From a checkpoint of a small transformer trained on Wikipedia: biases.
MLP neurons of a small language model. Each row is named by its layer, matrix (down: output weights) and neuron, and shows model dimensions 0-159. Each number is 500 + 40 x the weight over its row's rms, rounded and kept within 0 to 999. Numbers have three digits each.
A block is one neuron, or neurons of one layer that tend to fire together. Before each block is what it responds to, as a language model described it from the Wikipedia text at the highest values.

Description: Surname after first name
L5.down303:513462545497549500549471434482493466557481535556497553507485515600534538464497462483503600442498463435479511478528486528510532539504543506475463539512500514435547458492481449523502516498498505457484484501478472582514488464505509475507511472494480491530506507527468532463519540492455493558394494494485508594476516533491439565515474541483538468520447467453542433532515534512497461503542459571533488496489506469501493525408509492569502497457530455502558538446476516500496554497577500

Description: Surname pieces in names
L7.down33:473526507552471481585520466473524445439531421511438556535435418452508523516550502526489430495503467538582501533489490439437500540533439482549528494514584518523514448513541533560516480447509507566480545475594538464509462518444475543544474421404474500535486556464535497502506419533454440505513539470556445550585467392492525505542548531478552535497575546569510480481529513458575516466485618539492502477489479502525513522476462513429521523452498528554521530556491510463485486453407403
L7.down214:448535547492517542526534520567501478503472512503502543519514472462578543473510494485537453434513526454516453449484469475616514523490481513455437520534527510409532489477482466500484523495471460541503476484431481524484436507539522546530441457588521504546573502494444556505528499461591474474476475513480496534445589509483469466517458560479558489474469469555545473386536541543545520412497556549398483553462499517510535508443516514574442551499495523521502528489468565484450450531471575
L7.down289:468493420519536517478496503521495454494519520413484460522500513477585450553513430493458491529463546465459462525462552471452542449456521493525419509521509524530522538440537447519513543456451553507531467555528491515443437521506466471464454493503481543439539528495540466506570550565523487539492523460523515558550444476428529583527546456560509501536522468504529452511492458511552507455540507510479542548492497532529462478529508502507483475494455529488549454483459468583484442515494511
L7.down356:400475523521458500583477547428460485417533474454431476485582468469480447562477529496461463541477488483466493471500529458528442484440502585488496534450506493524496441444508470513509484489535538502469537472540555449453452532500447486533472479481486523457496518526482475534489490554520532460543463528505464449491471486514545473563553522575508492550607518523473564506449415515529467508488507499488511526373434563471490450500471509457520474473511561603462518495541547485533542491421427
L7.down384:534520469461522530489526458522532490574495537460527462489522582576530548519483436484460532504485511523461460483510451604509497531486488523480448456543527497438514465493450490478428545502480550489473484532423395503538506494495460536501467559541509512536533480464424469504514537472444470517479448463548497548506519505461484542449403579482457445429426453458564422448532484529476501490496424498459487529552568434511523479422517489508544520437558434450575520538459556560408509543520562
L7.down409:519518481502504540427474509461496447455521522475496479539514489564554547489519547444521432463490423443562526514448508510513504604548543445578491570471476438496516544556569517542442559476449526516565448507490467561515487477547471512513534518503509554547488424498430554440494460508506513605456520535402517430492478518461467536504501546466437485452477483487523516480471463527548470541513471604436550518497479480492495520483440471491537529529532488469480415550433454502529490458495533
L7.down417:515495433482495509540567529485505566520533494543550469470439488478508566515469530441485462522463544409387493473537481514484534505604515455586497442512530497486585459533479479487483579563433479481510565461455503502535467493432514586547513438496488423423442503539475548491540432457503484489509517465498422557583522481487534517593534454473407467479547419463462599461487477481455512472507487542514586526486507451487499567479464458486578578468550542501533507488524524577533511566564528
L7.down534:569503540546489482542516531486372489532489453482498522452504500471515490542454514501399517437507481466458487572528496400517563517503468490478481484521502511461490461513480452439483528600512477471504507565500569543548555536485499493539446460503528494490497487453505537511551545421472539474437445530523529487482545569427479507482498609485571502455346477532505486467570540539527431416493503476511524467488548416500598560494523500548509425446540535490485506461486477553538512540500485
L7.down595:538525495577557560464529521401520456524547458521536543510496522497602513513532533463492505506439598480485485563463521438593521452513544500454481522522448460472435530437517490492466555532511553489491453508467519541502451519434561416509528506530527588497531496507406478497514536460466499555507529548480469511476537524525522493481565501531566465444545404449491507596580517475467517467516404532509567546406464465499456475478430464532513532566459471520501518451500530541465555513513518
L7.down778:454538446471532449519532480510520501522520543576489466521431544541465493481540520541433544559514519359521474487541562533468499541499496603482506506526484522582507519403475514523517530604431495469501512498466459466472506469490536484531469512490515519557532444473518393510432453448528530499547486520515451533491541456465520473476494479498488545457454476535528446472522484466466568501447426514508512547513498471534495513487459516535466460477487437501443510517479494430466592564549433
L7.down875:519467474465480451434482504503497516554530534417499457486518489577507507458510465520486525513463493513473463553494512490455503540500479469504535488545467481518539510468482491500516500435451468507470466529451494559544434519543457502447457558474466516537571532538555580527478460476471523515573596471440530486544445470544430558499478417491484562539492523557474526517515472463489493627407429520482468435490500525581498413529514541491499497528546459566509437514517507549522561494482477
L7.down1087:492522473501526550516542453544530507562492522410536497536487548542506551490431467402497549513444508523470463505495466548522486554478521527433480531481498551457510488511502529474472505490468504503499528509517415509586523477491477569490496526555472478477459543484406489516489493537444542536477512558565589551496517523458520558490467530539478473490409465459481375490538524479492511472509438486412456485538497436557517497444578466528538557537511408424569468506446544549478483527486448
L7.down1091:529520490480491583481531434553501456520556504487498480531525508536520553558482474490418536504543563442575466508404517506553497555481506446461537502513497450441515498518505491448482566564466496500470524464551460583537472539524426513473485468515533561548466448509443495492537511479486503606520514493505453518479539533483432504516491544449533427470403470513518496499503562506508423409480481605513562503481526429540534474469550553525546520526568551476523513535522534503503528433548443
L7.down1193:447559451478570527497536555494474472446533489506467451502503479517538557533491554468508438516533563539490525446493519478592455496477587500565491536548452497481474502394444446518539471472487519460529555467512541469472458505515510529537497566566553552514514476465417517529510531494524487522487482589485411527432527543459467473488562513487523436536546534457508500463485537592498539449545442541478464500451501449487530486529582537527554466510495508483554538471477506544521484538460488
L7.down1199:536544461476459523489559483505504586511461485532511516522440419493475550473497487517552495404462581458442444460476458557453506470502483364482542496519523493495588483487443445456478523500481479467469492507478467442495500485470508519499425559560567438566508474469483482488539503491467480494434511488478438542450550438519436473509480567461521464524559508522484551447545508500509508459547548555454527510527460455495560519478468515454495498504522484518488516488503601495604582590553582
L7.down1257:475527519530511484510414494420500491555514473440460509473475553438521535508473575526478590509469543481483426463492516476504556485502451508463471475474422520476476431492440483495448441424535449540509495542468537526548460505502591493499441476424408474445545512493487577455559466554483532472563535548538481500554563506538440542467475484583479576441493456494497489531551489544455465550476547526439528479540538513468449491522529500482512562587572495499509520480544447555492523582449470

Description: Partitive "of" and counts
L7.down125:488482509517530551509505502502506443483468403497469478519472531469535502453538595474511497520534473459475532482518488456431486506471500510464416434445447452462523462510441492527533538459499520573496563560488531513555435507457454589445426474520539525508546448455538493527497463429454541549541555536519484487548511467540520538535499531437544609486506536564596479420420388515473449585567582495534511474552518484518451507489456535479494551536535485503519482486442456452485489478555487
L7.down283:523446430470494503600525503534425512500485462543499437586494500508498543513557472497426524471511576484540512521512507521428566483458527562469528447547444505507542422488480541504459492547485490498559523496510531525503444460510467553509473403550408472544474494464527511528568576530523462459510473496432492460503499501578456438540513480569502489528475528489524483540505525478520500476499550466408472495513453504530473517548532525415526526469572576530544477547414504469483499496454577
L7.down313:443432483502416496549485509478482547519517493426517497476486516478536496497536484467516543578492507497518480377523504515427527429548457445470530481477501515509485550489543570509544535528567491557497546452496492502548444532506475579532455492479469475511486576510529447476533473505531563443500497556506503547468474521454556470496486513583504479542440497480508545511534441501438446494461519479469504539431520496565567503530583403414534510562448518523461515485525478537484555541501455
L7.down327:522527552522512492528470509487475536492549496526516515532573452530395484525422493448460570488538516475432570449498497532526468401566510550518484494530543461463405496477482466451500535479513484470473443522499501480463473496457495499538482554417537493553459489479483473489481491535485442543512499534560456473476529468534400484501517514515442509532474460497523519516528474526518510519582465491448501516557522488505453473456534408461601488559496530572492487529439528504566515475526609
L7.down344:495482453498510439449390477474469445460505445473565446480454491480491530460520491416516438514488491517489523480458434473522565557540450554497543468469463474515495447486509543508512488506473489481493573542569587448503522488459571486508529477463436483549467494546558480442502524536483399530451550536562567556498551466531521468485534445485465538551505529547516478438490508538456507485500477502516485495535493463509550543532542516508442480523501509507500506538495507518494632500558486
L7.down408:447487516475487511532498555416524562461476476422482545449472488503508496475494501403534495454515495454520477445563490473461518524543535465467544546528444500521470555470492528481485525593481450473507488521522513473474507517545468513520556455526488500549414507522504401564490488495512468523502381473497604491487483435447511518505491448554574524551484499454501522505523440465506568520420517456499511432542504450502570453502569433491532491516479475458472545559533514554450475402436455
L7.down418:565472482470575457566539454420508512517461563501479516475474479481501553511571422529532457494552532528493505501561507435428521498501541458531509513476480518518541590442483469555452474467397497573560512467440547538451467506519498484491456529493482495540480456467447471510524592498517521449412501428495548488538552499498497492567509476447492572461513525532547409551494460503492544501501486536435545530460508527528436455606540486472463547464437463544512480478438476581548516547484457
L7.down522:465457470400552516479496542492437506559439530516449500492467465533557596490486470467497495529438566455557524449466509481467493505488480579485507435518613487527502469512493452499530517444476466521400530499483472572529458511536491523500402523400459502518531520577472444550455524523497491534534440552559494551470546473514515486507440542480493459485330537511517470526475476548482500426466503513453455453546527533526521512500507529488493499516493534535493569555495448505461471493543504
L7.down620:489463481561507517517522537482466523525556542569530484454455506446455527544517495499584505421523558369470535506524593457503482497472548538512473488520517514444583503532445523456480603450532441509505421478478504474493426502444529517492481505530523540476518424438556512482528559488492471507520549523508466576513512533498455573530505615587487481554477483470504586501546532547477545450519468528485511530453500506560537447449418518477444467452481510485501577507495546425469454509430451
L7.down674:557511579523480456582530455509463454457495495531519430519495522503503496494449454513506535517482568500514436491527463540535500540431576510495528486556472438482452491486506471486497528436444575517476492535487404474530483527469489406519489499507527479539491516431525525488492506487495514519468512486528429540511433498416514469523543496468619504490612522523498492449486506540477508511590538498474486502502465554485481515566545503502471572528497499485491478507553530477490490483573504
L7.down788:507466527487466508467532458497457515446525507572507540497559494583537462493522513458486493560435423485488525502496475510479526465497537487518482527452500615520481432535498506452520505499522498579433511448459588513492575490501468566531449413421477502510451480463499487484490498485531517546508478512487530475531532396476479553513553485520535578528516455456532507482407437545496487517475546446502543552599515585503458487510497444523464515529481519501493539520436517434524607459485528
L7.down871:519448459493535495477516535492508534440477463452535509507475524567539555531524535465504504584470502498525514438543525474431481528510501489524466474475426477485511497487478479469471454494518500504473569472405517497448486457513459544499499504500507478499509450434516471429475496511509497573519501591488499432478491498487467533527505480524547504466572558478499482444535548456520526463476493471588503533515492511462514464518503526463569456490472534525477494456480520550544600448445581
L7.down938:505508476494484483571585432471453480512492531465453546484486470510524515513543454482451463498405486525561453494446495488481516494575493516556429539531482462514461506511574484481522492590454535543522518479434543451558560558500466622496438497521516499529573528415541457532508534551461521482528518520516496464475533491506547533441508545532547495489484469488506516556490509553453430461559492482457535527500521502540496452514511512500519555531596535523528531516488557481469485491444535
L7.down1101:517519418465497607499491495537512509545574466523496505466513494472486538499521475492525541495455498539555510570452508466417508553497486465531567486429427551495456493478455374517498547529451520508440489455513511412488520502505461464466521558461538486534527512459487448501511480447500484458471521528441517566439544549449561469532502490448513564513559504447524452524469489463474436411515615512542505503433519458518479461461484500412443396502482508522566569524442499573481504527486557
L7.down1239:435516459517518505518471523559485610484558543481511461458488473429532501526506497472452558487424384482460475546456495514561431468551425499475459454570435537467460451516459489453471481568499534509475556461541567543513550466500474476464413454458490444534529514537524519531422495444488485445495539500504560506454471502488527486523482506528475449448454519587517540499505433435459453491483548482423540529514508526526583479437484467517514535536474550443535542518506473529544470467574465
L7.down1241:452520512512490507489523498532513536534531473504520487557465510494556521487545531493528488473492483511455479519463447516537523539413498535444542470555382455551520549460444515458471539509524547485493562433580476479521502510491471521489465506472475555491529572589514488563470504525497511577472473473434499490510529482481518538483469486461445495498490565519432416510448486479538478548490521443453459519474442484521456436486415497488456527539505562473456553605427417475437526470517485

Description: Person surnames
L3.down36:505475441490558506535536490536511436532520507476503598541513522440473461457432481433486538454562491508560425441488465455530510483540463482506462509516532436487484479432463597482527496485500457547578468481507502497455452535440565512517464521490483437494455474487482601497527598451496517506448498566453474475502520534498452518479491531379571415479509405517550502515490575418526538472428511602509491476499533437483581477478495503508485532476546510490498520435458536451553563454485470
L3.down977:417498516420485513488470522465500476421495481467476548528483499501529529487513516512543544456492426586550483519460607465543401492523475481488396546487468487556573497524508522517477485514437495503493523468533527487517400565493539472501439488478493466478530518451530449497545535502484497495543514511506459554518567492415522511503474495519560477437515521567556520431422505439499551489485468446476588513447481556490505492495443543431561514495488467528437466471514504509481526495483442
L3.down1218:426501512481458526580570531504567417534498438559502490519453517496515496505498461491541517460506525470556453517488505430424445517486555502489502531476436519551483490481468454536585507522491505567475467430496474450491508499520488525466456492442568550568497541512469487402551598449480478522469542467503456523539490501502491503485464596496464469428508447508489434580504533538518431468536475529441522479434513466556598462433415537454531536554463478593507507445461600529517510460498537
L3.down1254:453456495517502551533533507460490411469495514543541558460497430540564534549459492496545475484514568482557536497518497470533451502543541477467511448492505564551457466481447493480505499491518514518561460460522529516557521485451562550512507422535500500461496443456406517522522505479468544556525468497493549473552513481541468453573579421473495498423491462430594487503569495476502475465451508573521534444467495530579554476461489530491502582440521535473434550475465595578501582508500481

Description: Late table-cell separators
L5.down1272:551523473512501494586569576549452530503519484481510456533460425440526518506477481454366532521426521529542510518452472504535508475496503452420524548571483431495492547422486518471513485569477544496590453478502501518586499517496517558445505459457527526478459509432466473482439504485461559421521424528491477452486539461606490560544429493517433539570518531536521537497528469492453514493487514519522577550554542511488527457519508521516470560503450499517471501491503470522528477470484470

Description: Token after a number
L7.down40:511527514487556531483521530508501517454510557526430439405534446459570504552556505465454535464496515418413508490532520482511378520535457511534530528405426491482502430484512504424463526503442512517491518512460492468488425498493515509562462513470535512515500500501443455538454526468497488516480558513453570475476501576461463520465553547555493437456482492459548486530472440443470497507516482450530479580537568551504624521424574478439514468425465540497486489481470530468530541638541448
L7.down82:552502500505504495506539539476449532548496516543484530478429612497506519547464485472474492493484543460516476582513477447457507455456481531529478526482502530506550546498475403466562484461496548483484475482493426514522478498526552504518503611572513460535572404487490477455462516527532521459508493538510492499512517503473453555531533513508419502556452500490480498520517398471529483546475498472464498521485473443564488459576482471491488456592505423561542530552456409524474433535466616
L7.down129:547516451467593496515521553468480429402471461540545477508498413485474555531491574495425488545474490538514455478453507445575548449614423518458504513504426495558523404518492547524475503506500505505489468495445432570463559517464468546478526489468573567500527416547541514506465467484477537553446482534493530492551492510454508452547512410588514460508487464544466509434522550510461485480451543467513433408526484544493517544519515513488432535492515569499538496503550552496536520589545513
L7.down182:509443465447514570446460458486458481511462500511524531477459541524462588528479553563521471488480452452489496466559494486498464515519521508461472460455479446472441506483496507546484485492593563559486551549499391444470497508496495544527484547479544491488528467534527513436563469545467530516532516623477463491503494436486544509536544518501553441458589484559520486439498470494539510469502468495507493487571508480491446491398578446447461518427543510451533494420459507412453607517490496
L7.down355:564555528471560443548526489489510453415478426465496462479454479541508499548514428495465514483525543513465457471456517498475526497472479477479534492464444557518538480517457493503477552524464472513480568466551440521495557522536505415507517526465487529535498522462492500480498531431547482553450442462528513551554517569415560485561563501518518463441514515495577492506506445565489541461456575571446490598509514534508503510508479505482531465586575550472482482460518509510506469470506479
L7.down424:554529515487532487507504494475457575536457507537532537455478537516518497496528496474452493560503470513540513423520521543485545473502603466484519474469458539448543485467470451492487526604513443531484491473500479495443443492551502541553495457543472483490563544545440449531540525487451476538464410516501483508542482531521523514454531459575521501519453454517413534503414516519508434471523521473455458468569463509480581534577484447553465560547477499492417521535473530427551525454474550
L7.down460:495463442444505445584437562549585519525517529474525439563494489517526503508492423477519433489506518568461491522468615579465531402485587474456445494538511502515542521413477459506483490487554543495559579520553472457499464502582460504507466596471578467565485472418455493458527533501510485495530515456513521440519550588551490484497491499495486483531529453501439531517525510505439539479461512490557540525480515447540511447575448524483474514499623439550481495473507517533537415477474512
L7.down546:469527521525542537474461514482563471449481496462551489467505500481492595449461529514506496468490477516475456547512564468438442495442566504501469554487496473549473452492552511468426487476468490470532514454525526479490508410478479519460520418513493549524442552553505500486416490644518544503574580540506496523491554418511462580582542520531526598511513550556494458517488529474469522486531513531395561516512510497584508549459510448484454525563487471428536535429499518471430544406515510
L7.down588:482496485513494500521443468519515498534477459542488480464522509554496589513440476440468502434529477429542486524493542508442423427478560541512486475502509416456479537514592450536491537432505528437474523515499515501540447539459515510418529520478490506554580462447505603469508433451511424530488524511481527462438468443492522495522486503458433582529536557569498438534495531427517526533465465497465550544573474495520548536492596469513511496422462482528466485472484475487468471491504503
L7.down704:559449588477456528557488447427507491376524525482495456474498415423528573514477545581557498466479537513531542518487492482491464516480509514547537477586511460515468482449477531472478533489483455506509490513532501441470471518431535552514487541467570470453460508502457546528537535523521522515510560471522480440431502490518526479571562487527541492582597568391529551472486446501523539547489473484436514546539436515463485459444531470457426454482488498576488427479433568450538460531577529
L7.down802:494462477415542428554513546439485441479526519461495510503509528487528507548545543482469548541473494557506485425432564512493476449493444556606527506498478461516461461451484493505524457491525393480496492532482510524421500517501482523486438476454542531443477522521454453544458464508489594483523479493491498481591463521511480446496532500493498476514465520513522487376483479536486521451490443471524499538493499526512479520459580516498542532548506445474428438504555510430485523526483516
L7.down851:475498512471508506386523441549557529530516487498567510516490480508444515524487479461559527505484505579480509535500502498479472500554498471397584499462562502433476544570513475526445507467495436460430498540497496510452426540568493438532491484497510472480484471578502480521464490507518515504529531559469542551552452415498497599486551478517560482460472436512485503521515511503511512462495472520474490490419495482514493525441423524487505558500489509490442527515489532511488507464528514
L7.down953:500509449449498524467496405474560470511501475563520464475488577512530475419509520456495491507478522465427547487506534477471495525495482485514500479530459481517466487496496413533498459470551530480593491494500471484425518575472466556488518517512562539581451563505503529583561504485466515487470485573518493549566371460466425510512533502398449508481447534496514577511476542555554537448551445519488530537493475505444539508548565537457503504535507504535540511425509498505539528595538522
L7.down1080:534547550534487536485439567501576501558536522574489496485503456533471548521523574456523560465472585594498532481479460464532484456491545452569531464545527476509555528489457492441473484470509508462538539484542439468480427552598506481501510460560566481506535519540511494524471522546497511511548586505458499505461567533502493481458492513496544460506551504429429507496550496518465495499496519521484478491540530476467509418477504528462495583539521494485551465500494481517528571506497478
L7.down1093:470492460525528605609428505472554491466490543522557422479466470437496554507498462475537489504475534501488498518489523483435476490555362488545526461415488532419535499566450458463479451497450461546560572524501475499512554464443471557494418525596547519457518518529526451504528486469537477514432513488512502502579467558460461442515570561481479517546565482521473491431494477456462612513458527517481526528488537462506528501471542464418510523534539492439499487485505498510365527490446512
L7.down1237:467458543516427450523422437451522519528533494477572558516453454434526447520494469539537520510586457471522494535530515496523500485506392551559547441525477505563485474545546482525471471520434458619545524541528519509496541508539457504513478491467522497552470532486496509449511487479524478538511544520493500536506459545506444475530446518561508511522521519544505512478536534411412500565553476495427450485459515435528484521504517488507433518519498539503483449568521455495500502548477498

Description: Templated stats-table continuations
L3.down143:531533499502504466531487586451559515509459507491578511515528477492496434482509501534476499493498477529490553487519550579542505433433541516529528494442493553533489426495526522553542506539528491454421441537471459558441428509495500511476512451469386530512481606579550486531479401521491465524571448537499474550468504543463512569553502491509470467513519464462525530460448527534481597440453551536491420500530547524509537499441481445499451480528469448477567517456560485466444474483485467
L3.down563:527514459484497448471498571557497577512485494503495582479491512491597575448475516409440468523516497470485454536493534597499497582450525515517546502445513508498466532506502444500584482486549483473500482482450444418552481493497460448505523458575482446513536538480517502491474490467509491524436412530403456501523510493546483448469502489469576445506500514472546472481450529488441450480411468547471476422492455489533528527480576495539426522473441461475528494461463506492521547415439524
L3.down868:495456531459477536465511487464507483486502510471506533480517532466506502447498515507425544515544503534505517507619495471467491512483507532509472505457522448536534591490438450522525475500474471496422453499505502531468496487558519497546441498520492434494481525445465512586485532501481509446570504519532560530524463523581473525489514550530521572528414484520573465489472528481507450429491503489481487549507543485445500496474520434498568488464490559565530494404478492499531589400532499
L3.down907:480466450480519487486515530491433489489436463545532521444589495545502534506483482421490520494478492497531504455441507551432516492488487483471458537444516562494562484584520464495468514431451525536532503456532409525522492373489540553580496514496506472528483536402436573539519479450484423477454467551495475467535458403504543453466453447527465509488468477507508538481516461518513468521512438453471491445482527525517566472476512527485482537532551465557560569529534511557475527524535509

Description: Sports stats table cells
L3.down653:507436495552475527504543520546451487555461487502551522447503550512518470508541539567417519535515548600526484451513522544488581520414498463510511477504436516506457501568446547508474486545519538503429549463521496472490533461479528557477451497502512545485449436558478557489461484451551526424432567483503498532485508464527458473490563446504494587510468521527520490510502497494480520516508484467519459510477492436564497476544536421479431518467475532470508483462463498503497418490552483
L3.down832:551519468558483523536509513532474554499541538480566498473505476573493452485547512501433511497525524521482471491465405515533561473401540517420496586547457397477508538536452549494446510548553474522512547474501489472461511452516483489619482498457531506508414542520515498459502513454445506511567440449516492425453479458523498486480587495490430545403498550500492482397515503494573507521521503498555501516584516443515472457523539522551463497490533462527502521464468525456530409431507456
L3.down1075:513476553497511472462449529520442541475541495542450512512501566565511523455468457455493534512501426497523457451480506562470571534466546489480473527472464423480469490547537486528487571487548576472518458476591448522499488476540557544563516445471577509591484511487516533468483511432517466478510397479504501398467521487505499470487559512498478489522400546574484465549502520503484460484453470464499589535538553534513511425455487525504451464545496491574483502592527514452439507459484507
L3.down1261:582498497478464478523438484562474491552546590482494528469564514492515444466480504458514517478519484543484429435469526511485570477489468483465561541505496439491479486448439472548433530487536510499495497493600575506523456500475441532550494464468541541524436490417459453454476534491471493500456534462499512516435579496453480499540566472420503463530472523531566445503485464441496451595477506426495601511508545574478467479453500461487504509463497425539508467589510515504457487453500532

Description: Words after a statistic
L5.down172:470485533565562505482458510520470490459480493491470536476564537519534540566479544623540510448559565510441451534464553454609476437477526442513446582462423543558505492488508513501469491488463484539483415440502434503566529466489523561484537464525507489497445535482514531520453519490550553495531525494507430488463497499467533462452478509495524509463472491509481467484447510462431475498501488445518505519573498472404470485485512472561510453552559574534571496459434516532475495532458556